Part of a small language model's weights: MLP 576 tanh GELU, 237M tokens.
MLP neurons of a small language model. Each row is named by its layer, matrix (up: input weights; down: output weights) and neuron, and shows model dimensions 32-159. Each number is 500 + 50 x the weight over its row's rms, rounded and kept within 0 to 999. Numbers have three digits each.
After each neuron's rows, "fires on" lists the tokens most often at its 100 highest values on Wikipedia text that the model never trained on. A number after a token or word is its count.

L5.up487:497532476413528528565487588481418528550560497389452477566512515680461540564601453487421514389557496486428476497477511457489551553462545493489512396529445512464510466524591610467577491577442484472456425440511461517564571475470409433552472505422553463438431551447403529488528559562498525526553499496457441449469486526534479513546491571500415463522497534558440511523397487523469490552472
L5.down487:467535377476499539491428530473426494511440406414507477537511534605516509582511473506511533492482481554540412489459556465562485529470518458522608477437445535602517469409478557390644485532461520595523441496568478495553476473459524400581454507505412503510517544485503498504509515539479521434580463553399467448455456445494455460467472524420528536500448533505473503561502548476513550535379
fires on: " sp" 47, "p" 12, "sp" 11, " Sp" 10

L6.up226:532550561443512497517461501429511575544495494504467509466553582480418473568470495463597513549464524467462525534518568544562460509539547394505584450513559524526458509468440430557410526521525449537547508546519551510502552483501491558559523519606461381452425462364440493385508487548450621479434456470511479493511496449433513582512444453478372362534531543469454577536515529550590507522456
L6.down226:464489542505529532539529564472522509442554555504496451479444491536553481420503561521340559584578368453464501459462454573467431541580484526478460453481539463505490605495549610456486582463559505504493527524459475505517422552516487552521454505532481491540463518447577537515513583432506385505556469504469567416483468420453470450457506477465520465390531511439431592532558478488489495398445
fires on: " g" 34, " s" 16, " dr" 10, " rece" 6

L5.up288:482587457492431478461560535557448509587451458511419519528543479549500560473468421460438484464518489433555534529488487434465508469454572552526466465438559493586492451497518565493531555555516474461538515444431524436480561487500501490471515553452462512578472545544561526608492582445494501630560423498544420507437444588520605462486525578431540497582478436573580415508444487543519520494478
L5.down288:434554472524433429434481533455445484539442495546484454462525444563525478426465491434519493410536466461562508556480487420526562473513378510571611524453546430551496496496446574513493509472460442460563591494393473469629504509474486524535591527513548466521580484557486506456457498488523538547405404425554482565516409543516505530511550645513469588543524445549538420512565508524565518456415
fires on: " of" 37, "ic" 11, "ian" 6, "are" 5, "ur" 5, "See" 5

L5.up73:593570542464464476466579591502481548559534531517446547477522601542543487445599519568583450422516564524504523494474548517498557391474512483480502415563439417399410455492468519584503471516512487489520500518450482481544528535483477527509521489512492469552570480526456486483560540434490509503500502425567507500514506480411504471537565501566494499608541573513454507491484483498512505452439
L5.down73:459518544480539491552435501442492476489571614514535470506549518453514464493571467547446584519433479465489570432534434477451445472446504491431480441601551522575556581467437480532487525423503505443494437499480595382535455558495466499483532448505482439523543560587523425538502472548472533474556502539489391435498561535576497482434500515440526506451440512436515347520562431520474466502578
fires on: " a" 26, " g" 15, " small" 5, " long" 5, " old" 4

L5.up253:438539472534573425415573436508406470587461536453545631484478501401468630478509454530519611512529493463482601431503452458555497445458463564469487469533489523500439501523470421418542446445544495511507497471447431601448565425503588471563563530518509465584531477528508501512555499520515533551526471464403559597477542569494492417474486516440552541501523434520478452544539533539445460457519
L5.down253:490575506511477453459566483481545432444492505455557470537469555453419502421526597460448541524594490553552438558498527405505484610446493484404449567490436463489554470510528585447449440400574545458519556577562400515476553456490539483493453457510534496500439459411565521521497538425484459468599497469591482481509519415514461531494514469539460512448544477537535474550552500551507570504516
fires on: "in" 24, " As" 12, " a" 7, "al" 6, "ince" 5

L5.up389:544474434424489514504485458549630469576468572506518449492529356511437539431545546558484517505460567585492518554453513576515391451533422417513570476400470530485583504443543539593534531499587439513497443466537474520514493500541425597441471515510449473449523543522566490561542506464456542382489490541494586526522513462545498573554486473547468462525474479544453467460560452581559517487428
L5.down389:467545555482499475505471475467394527449448486563500546424525530508427533546544610516526534581492479562553428512554542466516523585399505534474580590527390451551511432436487532427556399497511504528456429435601533563497478529485488467514382467412474503495550533522463496473451451555514521467498438539602530478483486472502541538494479544525507500361505417410437469512454486503602492582409
fires on: "ov" 20, "av" 11, "ing" 9, "iv" 8, "n" 5, "ed" 5

L5.up154:585475447542519418541494490461467511473527595516472456396546527448531611478497561448598500434396540474456471586469502469587533485508508473575492506433587478490398410563490455496582542546545521429563541453503478529474515504501512607518530554519494432454475493476529517509500461588499616546510535429511474461558488516466589405499497426494504447484483461415476503460515557510537465450588
L5.down154:438465407510536488583526550555490573466467483521407386517426552498528499573522508394562517489481465518499551472434458480539452516376505507517522443470542515532548543458453503580530470525505446404445564466454487447601489413503485508495574484461511506494480435430412432511511436499448488490543515423529495504480468496463438503491516469427508419556582463536555550486560471482522570597519
fires on: " l" 26, " equ" 9, " L" 8, " con" 6, " def" 6, " p" 5

L6.up50:468461536421549459490518565530533565425568526418478482479448596479615466511544571462440477524516455461465425543496427507479393368601457511449453481499451485500420577505527508502551472558531498446552553428502423507513502431504576464578578497499473474444554444485460499503506411514533410542486523553481578540563511419522591466470529521516560508586529455570516528404532471553496548502449
L6.down50:524553479497507413525497486452596529456499421537498394453528526511499531507528447488492547490525474469439566397478471544381471494565575526512424468603516494445508517518542430535477602563502476487478573426515487492517580488571534477528535483530407463530536469550471471525513508483501543463515450488442473581481439477554469499451420474571568412482571489631553565487551454444519512467496
fires on: " St" 17, "st" 16, "St" 7, "gr" 5, "ir" 5

L5.up550:465529599460459535437547433461461423459440586518508515372557380518475447511563529467534505481410523467524442564501514530436479401528432514515448490442514595564517540433597505509524479477507535425506544508507497436597469529429493570436511467518492583380474581549625545551516597498466490482489459503480498516516518547519476542444484561493433484449479439533530559556407567530512502552464
L5.down550:581422521513457429506402422530470522515525499432587499463493590565459593482540521494596502493539450417542471501556551491524545511549464474535442539517489487453457470403539410458442492453494462543468531570544455479536482526474395494442443496489512391557511452509514517436520448492528548516403555482470532437432551490571486533564591479513450350513510440492517550565507497432475508439574
fires on: "-" 24, " to" 18, "ast" 9, "é" 6, "iqu" 6, " (" 5